Weights of a small GPT-style language model, trained from scratch on English Wikipedia.
Training: a variant of Adam for these matrices, 5654 steps.
MLP neurons of a small language model. Each row is named by its layer, matrix (up: input weights; down: output weights) and neuron, and shows model dimensions 160-223. Each number is 200 + 30 x the weight over its row's rms, rounded and kept within 0 to 999.
Before each neuron's rows, "fires on" lists the tokens most often at its 100 highest values on Wikipedia text that the model never trained on. A number after a token or word is its count.

fires on: "la" 29, "mo" 13, "ma" 8, "co" 8, "mi" 7, "ha" 6
L5.up218,233,158,204,194,221,198,188,164,148,230,232,186,197,215,180,238,217,206,235,111,161,204,187,179,232,168,235,200,188,205,207,170,188,188,197,181,228,179,191,257,232,196,206,201,200,146,166,201,225,189,174,224,227,250,239,128,207,215,191,190,197,159,186,245
L5.down218,179,215,251,154,201,187,201,206,193,220,189,235,163,175,181,215,211,197,195,254,167,175,214,158,214,174,252,237,199,202,171,160,177,121,274,190,181,233,245,216,171,192,181,189,227,190,193,186,163,199,192,188,193,185,158,214,219,197,202,202,214,196,218,224

fires on: "o" 32, "y" 17, "to" 7, "io" 5, "a" 5
L7.up198,184,228,205,224,216,224,214,186,180,229,199,193,133,276,219,174,246,193,201,191,217,194,213,187,200,188,154,204,257,267,219,211,185,216,261,147,179,247,179,191,175,198,211,175,202,207,195,212,181,158,111,207,260,234,197,160,215,222,212,175,202,228,218,226
L7.down198,207,160,199,195,188,166,189,159,237,219,160,225,200,151,253,196,244,173,249,191,222,181,193,244,182,214,209,182,198,195,214,241,140,202,226,191,170,254,132,153,207,162,179,171,191,200,222,164,163,178,212,224,204,248,160,222,220,152,215,228,168,164,211,225

fires on: "y" 28, "re" 11, "er" 10, "st" 9, " st" 7
L7.up212,191,170,196,209,240,205,230,209,174,193,212,169,192,187,183,180,175,240,244,138,146,137,220,153,199,247,175,180,187,261,202,186,172,230,218,210,263,198,223,228,171,194,275,219,178,213,210,215,157,199,150,238,174,255,241,176,189,171,229,139,213,160,216,173
L7.down212,173,176,230,200,197,198,167,176,195,194,175,204,162,194,175,255,203,160,186,241,169,158,215,221,224,148,194,166,157,232,198,138,115,206,170,165,242,189,177,191,177,211,230,215,144,175,225,200,225,193,225,246,203,198,213,195,166,167,174,163,228,181,231,214

fires on: "s" 56, "p" 8, "–1" 8, " re" 7, "on" 5, "amp" 4
L6.up334,169,155,185,110,204,251,183,207,174,212,218,188,202,165,183,175,241,236,226,207,244,191,212,186,278,208,204,200,206,241,207,172,143,179,201,169,215,185,117,204,234,202,222,182,170,196,182,263,232,155,229,163,199,187,203,168,195,180,196,204,191,193,100,204
L6.down334,209,209,237,209,151,195,186,164,272,218,205,193,165,180,156,216,259,210,156,246,160,214,195,272,214,205,169,194,231,172,154,179,223,187,225,191,219,191,207,192,246,265,169,234,233,226,244,205,160,243,174,180,216,204,171,176,224,195,174,189,161,201,244,153

fires on: " I" 36, "I" 24, "]" 11, " II" 10, " U" 7, " you" 5
L3.up41,218,219,181,205,174,193,188,239,230,206,165,214,209,215,228,182,204,184,181,207,191,219,202,219,227,192,181,162,194,230,169,208,250,248,230,221,206,213,198,199,188,226,238,192,178,209,208,242,184,182,186,258,173,157,205,223,170,161,198,179,162,212,253,180
L3.down41,227,190,244,204,207,162,208,204,218,247,222,197,236,228,216,187,136,227,166,251,209,180,185,187,135,183,191,250,213,195,212,181,207,210,198,171,245,219,204,158,213,194,172,231,184,198,218,189,247,179,265,170,237,199,166,198,255,192,195,206,234,127,176,194

fires on: "mo" 27, "ten" 12, "s" 12, "ro" 7, "p" 6
L7.up505,204,144,212,214,172,271,188,245,177,212,219,164,184,179,204,237,228,253,261,212,180,212,187,170,225,185,188,160,160,267,203,198,211,197,227,177,175,218,149,193,200,169,209,208,130,208,248,182,198,189,214,171,188,189,196,168,193,258,231,173,186,230,193,228
L7.down505,202,173,175,213,193,227,210,236,258,209,190,165,152,188,247,252,280,192,150,227,198,249,214,173,228,187,211,243,250,182,209,201,220,129,147,268,227,188,186,222,185,201,167,195,163,180,209,206,151,243,243,254,225,171,239,199,168,186,204,175,173,224,171,162

fires on: "ci" 31, "bi" 14, " bi" 7, "udi" 6, " di" 6, " tri" 4
L6.up37,215,148,203,217,232,212,199,231,187,214,161,172,188,191,175,142,227,141,213,222,212,181,196,219,179,183,230,167,225,213,226,188,212,187,229,171,192,227,196,201,209,170,211,181,272,219,247,156,230,217,187,173,225,210,236,207,178,212,201,152,166,201,200,186
L6.down37,219,196,208,192,240,248,234,204,143,162,221,191,255,203,242,204,180,211,154,164,177,256,198,199,219,193,187,156,223,228,273,229,214,194,218,178,182,218,191,261,219,197,193,181,140,138,256,247,213,216,153,210,204,212,172,221,170,200,233,213,179,218,145,174

fires on: "ho" 28, "in" 10, "ur" 10, "u" 7, "qua" 7, "hi" 6
L8.up389,196,184,228,170,192,154,236,179,238,212,231,181,123,202,156,188,193,233,224,225,158,208,180,264,220,199,208,205,211,160,255,219,220,199,169,231,186,180,211,237,204,228,219,181,212,205,170,253,156,189,213,213,264,209,168,219,180,244,199,189,218,251,196,242
L8.down389,140,215,210,210,153,223,199,181,186,183,217,196,238,167,199,158,182,187,193,208,228,178,182,203,203,211,138,227,204,227,166,251,162,242,190,243,178,219,174,171,223,190,165,191,159,229,187,202,219,222,250,191,113,187,252,165,215,184,173,164,240,187,222,153

fires on: " I" 30, "us" 14, "is" 14, "y" 12, " II" 9, "\"" 8
L7.up429,270,171,224,135,238,168,203,207,207,202,158,211,201,236,190,247,220,161,228,179,221,188,170,200,237,215,225,172,182,216,151,221,210,276,154,214,193,213,198,244,229,261,191,181,199,196,228,212,192,213,166,200,192,212,185,212,163,169,218,190,181,222,208,192
L7.down429,199,187,194,222,225,204,185,183,196,192,202,202,186,199,217,249,144,225,205,177,171,265,169,165,189,218,163,148,171,212,147,233,195,213,256,195,208,209,199,180,176,152,208,172,182,208,239,206,205,240,217,203,226,250,207,196,188,174,143,210,262,233,127,235

fires on: "ia" 17, "o" 16, "go" 11, "a" 7, "ine" 6
L7.up420,151,197,198,179,181,184,190,212,160,197,197,224,185,300,171,225,202,182,219,218,241,187,187,191,181,214,193,169,240,236,195,177,246,228,247,156,192,223,174,251,190,229,193,208,239,196,173,228,163,154,186,177,238,165,243,238,166,224,227,228,220,211,185,200
L7.down420,155,199,210,206,172,268,231,171,231,160,239,209,212,212,203,207,104,154,130,161,179,193,157,211,246,180,190,154,178,217,209,171,214,202,226,194,166,234,236,186,176,231,203,198,185,252,191,177,208,189,203,227,169,175,178,217,148,160,192,205,211,182,225,181

fires on: "t" 40, "ic" 12, "s" 11, "p" 7, "tra" 5
L6.up169,170,195,245,210,180,194,206,250,175,209,241,197,195,267,194,204,294,170,200,165,251,204,206,153,246,177,162,179,202,225,200,181,204,184,226,188,173,252,189,247,182,150,178,177,237,171,242,192,231,210,182,208,216,236,247,179,178,241,194,211,174,164,170,252
L6.down169,160,250,236,147,217,206,253,179,186,192,149,201,184,211,257,204,172,195,210,214,162,170,196,160,208,206,203,176,170,182,162,171,184,220,233,177,234,199,170,205,256,190,221,219,179,245,200,160,185,192,146,237,210,204,178,188,206,231,202,214,244,183,210,124

fires on: "ci" 63, "pi" 32
L3.up197,238,149,205,236,147,220,148,228,180,215,178,183,215,199,199,204,197,189,241,181,176,219,181,213,134,240,236,127,174,203,261,205,253,246,189,174,197,209,170,238,198,215,301,161,176,136,195,182,220,200,184,204,252,186,286,163,180,196,219,177,217,207,195,224
L3.down197,214,136,187,259,210,193,186,251,142,268,282,191,185,144,158,182,174,235,198,139,193,196,175,208,196,240,230,179,269,230,273,263,170,199,223,195,194,233,156,243,194,153,267,205,224,134,207,185,225,214,234,234,204,215,223,198,213,208,219,214,240,241,172,161

fires on: "ly" 27, "ent" 16, "ive" 14, "lu" 14, "ce" 12, "ite" 6
L3.up310,193,125,216,181,251,174,224,172,177,215,186,178,174,210,214,184,240,233,217,210,171,225,209,219,186,186,179,209,156,263,179,200,212,204,239,239,229,161,139,236,243,248,201,207,228,191,197,201,220,176,199,162,216,190,244,162,173,283,200,215,214,149,190,227
L3.down310,209,233,199,210,130,190,138,182,182,209,169,254,160,187,171,183,214,149,193,223,213,170,179,157,208,225,219,184,177,195,194,149,139,201,246,198,205,204,174,219,268,227,228,199,157,253,196,208,268,153,213,248,203,200,136,209,201,213,212,210,192,175,162,177

fires on: "as" 21, "pi" 16, " Si" 15, "ni" 12, " Pi" 8, " Mi" 8
L3.up286,276,131,145,178,161,181,171,208,226,206,173,205,216,199,214,252,197,205,200,192,215,173,234,155,224,173,209,147,164,203,255,176,220,226,178,186,206,268,167,197,206,214,204,203,227,204,181,237,228,202,180,199,242,220,243,160,171,179,206,191,207,253,134,229
L3.down286,199,185,245,188,188,243,181,204,206,250,204,196,196,173,194,197,250,209,191,183,223,237,213,208,186,252,211,153,192,196,222,197,221,180,210,202,185,155,196,190,205,162,227,200,230,163,207,235,242,177,228,151,198,194,220,189,188,212,246,225,188,217,226,147

fires on: "act" 14, "it" 12, "ur" 9, "c" 8, "in" 7, "s" 7
L8.up71,208,208,214,202,225,193,156,178,209,238,201,172,203,146,209,181,219,230,209,154,163,249,199,207,239,165,158,183,161,211,196,132,213,191,232,203,204,197,113,206,260,200,244,223,180,207,216,222,183,173,212,193,254,217,173,200,220,223,179,219,165,191,169,215
L8.down71,185,170,208,225,145,242,201,206,175,240,245,166,172,175,198,216,206,254,221,180,184,130,227,210,196,232,258,204,242,168,249,203,196,163,184,219,172,203,188,214,228,182,215,206,225,153,196,168,234,175,200,185,180,214,206,167,187,184,226,292,210,221,195,236

fires on: "al" 13, "co" 10, "to" 8, "o" 7, "te" 7, "mo" 6
L6.up480,208,181,183,251,204,235,207,210,173,219,228,216,182,188,263,174,222,232,177,204,277,181,162,186,238,152,188,183,167,206,230,153,244,201,205,232,228,180,186,181,225,223,184,223,214,203,192,195,172,175,73,233,235,230,190,163,216,219,189,159,206,152,168,197
L6.down480,168,178,188,216,230,192,182,136,243,220,183,218,207,188,213,214,200,224,221,215,211,220,202,278,186,141,196,162,161,238,153,233,212,194,248,229,188,216,183,213,197,205,194,193,170,229,215,190,225,200,202,210,207,175,162,261,167,189,200,266,148,184,251,144

fires on: "us" 38, "a" 19, "la" 16, "an" 8, "s" 5
L6.up191,173,197,189,137,190,223,199,171,201,207,255,241,192,165,181,199,179,179,193,164,200,139,242,142,180,205,182,171,195,241,167,163,216,196,165,177,224,243,220,230,215,183,205,205,224,191,195,181,216,234,158,161,169,205,203,198,187,230,181,245,159,225,219,235
L6.down191,202,177,218,206,140,162,127,250,225,196,209,200,206,208,246,200,159,153,163,247,207,255,198,221,240,192,237,173,213,173,203,195,204,232,195,216,199,200,191,236,240,211,168,221,155,202,197,193,241,181,215,255,181,237,162,184,211,154,188,209,153,226,239,187

fires on: "s" 74, "a" 10, "us" 5
L6.up406,202,223,210,186,164,216,160,211,179,214,185,252,192,243,209,231,229,190,220,155,219,185,206,194,188,188,182,171,186,240,167,225,241,182,175,147,208,218,211,263,242,226,179,202,188,155,183,217,193,200,201,217,194,250,224,205,177,197,212,200,174,157,247,237
L6.down406,167,180,162,187,210,186,222,221,204,211,216,178,207,158,233,197,134,168,154,182,179,204,183,230,221,154,225,197,164,194,216,220,174,230,238,169,194,187,198,190,219,174,217,198,198,212,141,188,196,230,164,213,213,252,224,171,236,158,107,209,211,183,211,199

fires on: "re" 24, "ce" 18, " pre" 17, "la" 12, "de" 7, " the" 5
L5.up488,184,128,223,155,202,205,245,141,155,225,222,205,188,193,245,179,224,200,284,167,219,211,199,200,308,142,178,217,164,270,209,178,206,206,202,240,231,170,214,226,238,212,204,203,215,159,195,201,156,161,224,238,196,197,165,189,240,219,222,172,164,160,215,205
L5.down488,165,210,285,187,178,211,183,210,185,232,184,228,151,177,226,234,256,166,184,172,204,192,175,159,185,254,175,203,215,248,250,164,225,182,225,220,164,168,178,212,201,189,146,218,199,205,203,194,203,227,204,187,236,186,198,192,262,196,261,248,205,240,179,205

fires on: "it" 32, "age" 11, "lect" 7, "fer" 6, "spect" 6, "and" 5
L5.up278,204,140,183,173,160,256,197,211,187,191,183,176,187,179,265,166,257,227,195,264,213,251,198,172,189,119,223,230,207,199,230,177,226,226,198,211,216,149,154,195,212,216,208,221,215,163,204,194,190,179,161,210,187,191,193,159,186,202,192,135,237,171,175,196
L5.down278,186,194,175,201,204,123,161,220,209,188,182,194,202,221,168,209,198,192,193,194,190,187,198,234,256,208,207,228,201,184,179,247,218,184,219,184,259,218,208,185,208,140,298,184,173,209,209,190,232,169,207,237,161,173,153,214,204,255,175,196,146,128,229,208

fires on: " di" 63, " Di" 37
L3.up114,215,210,202,199,217,227,210,223,227,207,182,208,183,192,192,179,220,199,205,200,194,190,145,191,227,211,185,187,219,191,187,159,169,194,166,207,201,191,188,202,203,247,268,205,198,188,211,183,157,171,214,255,246,194,202,207,210,208,184,141,164,224,166,234
L3.down114,241,189,178,202,236,240,261,174,175,250,214,192,150,218,207,209,172,215,256,238,216,216,254,170,207,194,187,179,228,216,185,198,193,211,220,179,189,213,220,214,173,241,184,161,222,229,209,200,132,254,215,233,211,212,176,205,226,245,232,228,192,170,250,222

fires on: " and" 33, " or" 9, " |" 6, "am" 5, "a" 5, "e" 5
L7.up325,144,230,131,155,164,240,249,230,212,210,177,248,195,190,177,229,203,221,219,173,216,157,240,155,218,213,204,175,193,212,209,150,202,226,210,172,274,174,229,175,244,215,213,191,261,210,193,232,187,203,165,227,159,225,197,193,242,209,209,178,183,216,246,214
L7.down325,233,166,187,207,218,199,174,225,217,215,166,263,189,180,126,238,201,209,190,208,216,220,209,138,160,213,190,174,213,157,230,240,203,237,228,210,209,128,221,230,250,194,200,181,207,223,198,243,199,182,216,232,210,192,202,189,150,165,161,179,240,229,189,253

fires on: " of" 20, "-" 15, ":" 8, " and" 7, " |" 7, "if" 6
L7.up211,192,229,137,185,124,221,245,207,200,205,208,203,206,216,206,175,216,223,193,194,219,187,245,229,189,206,168,175,212,171,198,228,198,219,185,201,241,200,221,269,256,141,168,191,209,215,181,178,129,225,218,220,197,206,186,127,238,195,219,198,188,248,229,180
L7.down211,265,203,148,221,246,231,149,182,208,204,229,198,256,160,205,231,218,138,206,203,188,226,232,191,229,230,185,206,132,197,225,245,277,256,205,184,205,165,221,229,156,192,204,196,200,166,157,222,208,212,200,186,211,158,167,175,206,187,210,181,236,212,240,233

fires on: "ing" 52, "op" 18, "off" 4, "tch" 4, "ed" 4
L3.up32,166,227,218,217,207,197,196,221,196,221,214,217,178,193,166,185,235,194,227,192,205,213,221,210,153,234,243,204,216,226,269,228,232,138,227,196,252,175,126,215,233,207,190,236,186,200,175,205,189,212,179,136,205,202,209,198,181,247,181,246,195,177,205,203
L3.down32,205,241,219,182,245,141,254,215,182,199,246,155,183,221,195,184,177,135,183,246,173,200,226,163,218,188,208,168,192,190,158,215,191,255,186,229,159,212,218,131,215,161,228,242,169,240,192,218,241,169,149,180,190,203,190,194,225,230,221,147,213,224,206,205

fires on: "er" 17, "ide" 17, " north" 11, " south" 10, "ite" 10
L5.up461,188,187,192,182,211,190,205,170,201,195,214,186,177,226,218,237,233,204,230,166,251,155,155,185,246,94,206,195,199,231,204,207,165,232,215,209,199,226,210,234,189,163,206,160,187,189,239,219,226,185,231,215,223,226,206,173,237,241,231,177,194,185,189,196
L5.down461,184,231,213,179,243,167,158,194,250,202,201,110,191,138,226,177,170,211,141,245,188,204,186,286,248,178,189,198,204,209,201,245,203,197,227,133,239,173,203,120,169,127,186,182,208,187,162,205,184,227,182,209,246,200,241,245,170,225,218,192,175,212,138,185

fires on: " di" 24, " comp" 14, " special" 9, " post" 9, " city" 9
L3.up46,176,220,216,196,222,194,179,222,199,222,205,216,179,249,221,231,199,159,221,203,186,187,200,197,157,178,157,169,202,254,204,158,164,185,241,250,233,155,167,226,201,245,227,188,201,216,204,199,197,159,248,196,235,163,246,250,184,202,190,170,179,189,194,211
L3.down46,223,150,151,156,202,181,215,214,211,214,172,152,159,191,119,150,178,268,235,228,217,190,166,216,211,237,168,179,265,221,217,195,172,176,191,209,178,222,178,180,155,189,210,205,250,228,202,227,233,216,198,190,230,221,208,226,209,223,173,168,157,175,207,227

fires on: " |" 22, "y" 16, "[" 11, "'" 9, " Mi" 6, "mi" 4
L9.up187,146,111,136,188,218,216,155,220,221,193,174,240,202,187,235,241,195,220,218,212,183,202,182,217,184,199,194,214,164,238,186,234,210,251,216,225,175,233,176,220,234,149,186,234,190,200,164,194,201,230,218,209,216,148,257,177,207,220,269,138,190,233,175,204
L9.down187,151,194,277,191,226,189,182,219,157,111,172,230,198,224,196,162,158,177,197,200,135,193,208,175,217,211,215,196,217,179,227,145,174,202,237,179,225,226,166,218,204,149,172,210,164,215,190,230,199,203,243,197,208,229,203,162,161,192,189,252,209,154,178,210

fires on: "la" 17, "mo" 13, "ta" 12, "ma" 9, "ft" 6, "na" 6
L9.up379,192,248,167,222,130,213,186,194,175,205,264,253,116,210,200,160,215,227,263,205,212,141,198,169,179,197,212,226,198,238,187,174,191,210,195,202,219,234,161,243,199,216,161,192,163,246,214,204,179,181,196,207,235,217,191,184,167,271,159,195,187,223,213,233
L9.down379,228,209,171,154,213,212,234,242,231,127,170,211,217,199,228,201,137,156,166,208,121,260,187,233,203,240,191,199,192,170,234,183,253,143,178,204,182,211,248,212,220,187,199,188,192,173,205,188,198,229,269,255,194,204,173,218,217,154,159,230,237,182,260,159

fires on: "st" 29, "s" 15, "ide" 14, "t" 10, "ly" 4
L5.up20,233,207,201,155,200,152,178,155,130,219,179,175,180,176,191,208,231,220,267,194,171,177,189,210,245,198,222,188,171,222,174,175,215,183,219,195,201,140,198,206,200,269,235,202,152,197,207,212,204,186,227,180,211,202,231,204,213,269,232,184,229,206,183,207
L5.down20,232,205,193,220,174,181,199,172,203,216,201,160,217,168,191,233,232,227,254,158,225,216,222,210,172,147,138,246,189,175,241,204,224,153,181,195,197,228,214,191,198,194,201,188,177,195,183,182,172,220,206,180,167,214,173,266,174,183,231,252,148,221,261,178

fires on: " re" 32, " " 15, "p" 7, " later" 6, "n" 5
L9.up399,187,209,181,205,159,225,204,192,239,232,233,226,198,180,197,191,160,243,215,186,189,232,199,242,190,236,204,162,233,157,174,218,166,165,205,211,192,177,238,216,124,224,266,148,170,124,231,170,140,150,204,218,238,260,207,144,165,220,215,229,188,202,205,224
L9.down399,198,204,199,238,202,166,224,171,203,241,183,201,164,239,215,151,224,271,162,177,227,213,186,163,188,223,223,217,233,234,129,209,176,216,226,197,181,195,212,169,210,212,227,230,197,252,210,212,182,242,211,203,231,182,200,235,193,215,194,238,221,223,197,210

fires on: "s" 37, "e" 10, "c" 10, " su" 8, " di" 7
L8.up247,196,191,143,191,189,230,193,240,179,229,216,226,199,133,238,151,227,254,202,227,201,231,185,192,168,184,155,214,222,223,206,197,203,219,225,200,226,251,192,163,233,232,232,192,207,189,231,252,199,186,188,110,176,249,147,192,204,197,179,180,175,181,199,242
L8.down247,208,202,224,275,161,215,216,172,152,245,262,119,177,248,193,187,154,260,165,164,198,226,231,213,230,203,255,230,209,187,180,198,180,225,215,204,239,241,224,241,286,159,179,159,228,191,136,147,167,174,193,220,213,240,212,209,216,182,190,190,218,176,182,188

fires on: "t" 29, "is" 18, "c" 10, "ut" 9, "un" 9, "st" 8
L7.up350,168,230,227,161,223,210,204,172,126,205,189,200,183,206,244,227,247,208,258,173,240,180,205,158,205,173,175,192,174,190,189,162,164,212,232,217,229,131,188,267,220,157,233,175,182,195,191,158,150,209,203,204,199,199,213,205,218,234,178,187,173,210,199,225
L7.down350,203,223,176,222,137,224,253,202,204,189,265,159,158,148,203,198,206,198,223,214,191,219,181,230,197,198,202,261,162,191,237,205,177,153,184,200,203,183,219,225,231,172,235,202,198,173,223,232,266,202,154,218,221,222,224,203,178,212,201,261,238,196,174,169

fires on: "s" 31, "us" 12, " " 12, "ing" 8, "k" 5
L7.up346,172,218,217,195,215,205,190,184,143,231,144,188,169,187,197,245,201,252,196,171,189,200,219,125,211,217,213,230,238,195,140,228,156,153,198,203,182,240,237,202,222,214,248,201,191,207,231,264,174,210,206,201,154,218,223,226,161,221,179,185,149,169,216,172
L7.down346,169,203,226,186,135,211,218,247,227,216,202,182,155,219,266,218,224,143,131,192,231,233,162,179,170,135,220,225,172,209,182,222,243,269,224,234,188,175,193,196,147,181,153,201,175,232,219,193,186,164,191,277,190,319,218,179,195,162,173,179,226,237,188,268

fires on: "east" 12, " south" 11, " north" 11, "cent" 9, "west" 8, "ide" 7
L9.up416,212,142,179,198,196,170,266,215,177,221,173,227,198,258,214,228,222,153,173,219,224,165,193,227,232,134,205,190,170,231,204,206,216,189,212,201,242,232,212,205,242,152,194,179,147,98,196,187,242,206,159,177,178,228,243,221,194,181,200,184,173,237,176,180
L9.down416,244,258,202,225,236,207,206,236,170,162,195,152,159,170,171,169,218,182,258,188,197,224,204,264,246,187,197,183,237,166,156,207,160,229,257,233,169,233,223,171,98,185,213,124,153,206,200,204,222,190,202,193,208,197,260,225,193,192,184,203,215,197,232,233

fires on: "u" 17, "en" 14, " Su" 9, "i" 6, " Lu" 5, " Li" 5
L9.up167,178,179,198,196,236,229,233,209,206,207,230,170,215,214,153,204,229,182,236,211,226,222,205,216,186,220,199,233,189,276,230,147,246,258,212,164,193,239,175,237,189,225,237,208,228,225,220,209,198,166,208,180,155,222,221,168,191,232,209,175,206,199,185,212
L9.down167,214,217,188,152,246,195,174,182,238,153,201,204,222,204,167,218,133,208,145,191,253,188,221,156,161,206,192,172,206,194,204,212,212,180,196,233,159,188,208,181,163,162,242,211,195,267,229,238,198,208,201,237,175,165,200,178,253,236,149,208,194,230,174,176

fires on: "r" 48, "n" 16, "i" 12, "s" 8, "u" 7, "l" 6
L8.up323,212,226,231,232,163,205,181,190,191,218,175,187,191,188,187,214,204,147,273,197,160,167,196,166,186,260,225,198,196,235,200,253,247,195,176,196,215,207,213,238,204,225,215,208,243,159,187,205,241,264,201,214,222,227,237,157,151,262,258,168,204,191,200,250
L8.down323,209,194,199,218,251,192,146,151,205,188,214,181,262,190,183,243,178,232,129,206,212,196,176,186,229,237,207,171,198,181,217,182,191,205,221,251,216,206,197,166,178,184,215,166,214,211,223,220,146,204,143,247,110,154,200,181,215,179,177,195,197,171,205,204

fires on: "il" 24, "e" 22, " Be" 8, "u" 7, " B" 7
L7.up278,179,139,216,167,179,163,169,255,203,191,197,243,209,170,203,217,243,197,256,164,178,225,163,180,232,207,204,183,212,188,223,176,170,183,160,241,135,158,180,257,180,280,224,185,211,143,203,218,212,186,207,168,202,210,222,199,159,181,228,212,202,210,119,249
L7.down278,212,226,182,187,185,190,147,228,200,110,204,172,225,147,230,170,175,195,183,180,221,197,235,175,180,255,201,201,195,186,164,217,197,241,191,193,203,181,181,149,197,208,225,161,215,195,216,190,197,211,190,200,199,227,177,208,214,170,204,186,198,179,195,207

fires on: "ce" 27, "st" 9, "de" 8, "te" 7, "re" 7
L9.up261,234,163,199,187,230,197,205,190,168,219,192,219,181,273,193,155,231,191,189,199,243,214,203,195,257,143,197,174,173,251,241,171,219,203,232,210,178,149,167,252,235,250,178,154,194,241,151,211,163,163,204,247,164,195,162,199,153,219,174,191,249,153,194,150
L9.down261,176,198,201,226,239,181,250,235,230,280,207,184,179,156,209,231,222,193,229,215,164,205,215,222,217,269,221,184,188,166,177,187,210,183,185,186,205,232,225,196,183,167,216,160,199,177,259,170,222,193,194,202,179,172,216,217,183,177,225,213,185,217,225,191

fires on: "re" 30, "st" 21, "b" 18, "ve" 7, "ur" 5, "ure" 4
L6.up424,166,225,239,179,177,152,227,183,182,205,175,181,213,193,263,175,216,235,215,163,252,204,225,218,203,177,165,225,200,226,153,199,173,163,235,195,176,176,187,232,199,188,253,211,163,166,203,220,185,217,147,232,198,240,229,223,178,258,238,217,229,151,210,256
L6.down424,202,190,218,219,182,204,202,209,208,217,193,227,158,212,128,220,183,220,202,237,209,152,183,169,179,202,185,168,211,245,197,172,185,189,228,219,219,117,255,217,152,223,226,183,150,228,191,186,253,238,212,218,202,182,175,168,211,204,224,197,226,190,214,181

fires on: "la" 53, "na" 17, "leg" 9, "1" 8, "ra" 6
L3.up248,186,271,220,211,232,161,189,189,190,207,187,212,176,190,234,181,230,230,194,199,191,198,216,219,165,179,206,204,224,200,145,193,176,169,212,226,192,167,198,205,225,178,191,208,159,217,183,153,161,199,233,186,196,209,205,215,172,278,153,219,227,202,192,198
L3.down248,252,226,208,187,226,208,170,199,226,250,176,189,168,211,226,145,210,164,109,218,172,191,243,240,213,152,192,232,192,204,185,198,219,182,181,140,202,184,178,181,196,242,154,199,164,179,170,163,196,191,223,227,186,181,227,209,242,203,202,206,221,162,217,153

fires on: " pro" 48, " not" 15, "p" 6, "ce" 6, "ly" 5
L5.up92,238,138,181,186,228,238,258,201,184,211,241,244,174,195,195,196,208,249,229,197,192,214,212,226,233,244,226,210,238,270,218,197,191,226,151,204,237,173,207,244,198,289,176,169,221,198,154,194,174,153,204,224,244,198,164,182,185,193,177,197,220,215,162,201
L5.down92,190,206,159,178,165,229,234,207,218,190,241,247,186,181,221,196,188,177,197,223,148,206,279,195,224,252,163,247,157,148,189,225,164,189,185,205,236,243,158,191,233,184,177,171,163,258,243,214,227,197,227,246,189,152,225,212,187,185,217,232,241,184,172,168

fires on: " se" 18, "-" 14, "y" 13, "c" 7, "ant" 6, "mi" 5
L7.up38,169,183,167,137,135,217,186,231,199,208,195,218,199,216,212,186,214,260,173,234,232,209,243,153,233,235,126,208,164,218,215,157,221,188,193,223,258,229,150,207,187,158,216,219,189,160,176,213,229,192,176,226,219,131,265,167,217,215,238,183,226,193,215,191
L7.down38,211,185,218,216,204,193,219,206,193,194,208,205,207,188,167,214,185,226,198,165,188,155,158,141,230,202,243,271,266,214,215,231,197,172,164,195,205,179,205,218,221,200,157,202,226,169,224,239,196,152,257,258,155,184,181,143,170,172,232,234,176,194,194,204

fires on: "u" 30, "r" 20, "e" 13, "in" 9, "an" 6, "l" 6
L3.up250,176,191,234,192,131,175,156,205,242,204,187,230,192,233,157,185,208,213,209,199,179,219,201,224,151,193,257,202,184,204,227,175,201,186,175,244,171,155,209,259,190,230,200,231,206,207,134,185,148,182,139,132,216,188,203,232,139,267,203,180,204,208,179,232
L3.down250,216,205,130,208,191,235,230,181,189,240,213,183,199,197,182,214,175,217,191,153,222,218,240,158,218,204,188,214,204,206,174,221,211,195,177,194,161,229,253,183,241,213,228,229,202,186,199,213,235,188,197,177,157,250,203,163,218,198,191,200,203,217,152,174

fires on: "re" 14, "y" 13, "and" 11, "ell" 10, "ab" 8, "te" 7
L6.up2,157,201,221,202,208,241,192,201,204,224,149,191,203,184,166,182,214,208,230,211,214,153,234,143,200,224,206,161,178,166,208,230,181,204,212,193,274,218,192,212,210,161,202,104,174,187,169,222,149,175,213,195,228,181,241,234,235,251,229,185,208,201,192,227
L6.down2,160,124,211,202,178,203,223,157,172,208,227,245,214,242,234,178,181,218,213,229,156,226,235,225,135,168,190,284,194,192,207,215,208,153,180,232,204,190,199,157,221,179,179,217,182,191,190,209,214,239,159,132,196,264,163,143,216,178,189,271,182,198,149,118

fires on: "," 49, " st" 32, " known" 7, " January" 6
L3.up152,222,173,204,214,213,216,147,233,229,209,157,203,209,191,161,252,244,194,262,248,207,156,176,185,237,159,210,145,173,226,182,242,204,214,184,181,206,150,196,255,207,237,249,181,190,166,195,173,194,179,202,253,249,165,177,232,228,201,193,144,166,136,202,241
L3.down152,220,228,210,168,174,193,146,225,256,216,236,179,231,275,184,229,233,205,150,219,201,185,232,186,173,269,217,214,201,201,220,199,218,142,157,180,259,205,196,186,244,237,191,201,182,180,154,208,168,234,145,231,186,148,232,210,188,258,266,149,174,186,218,200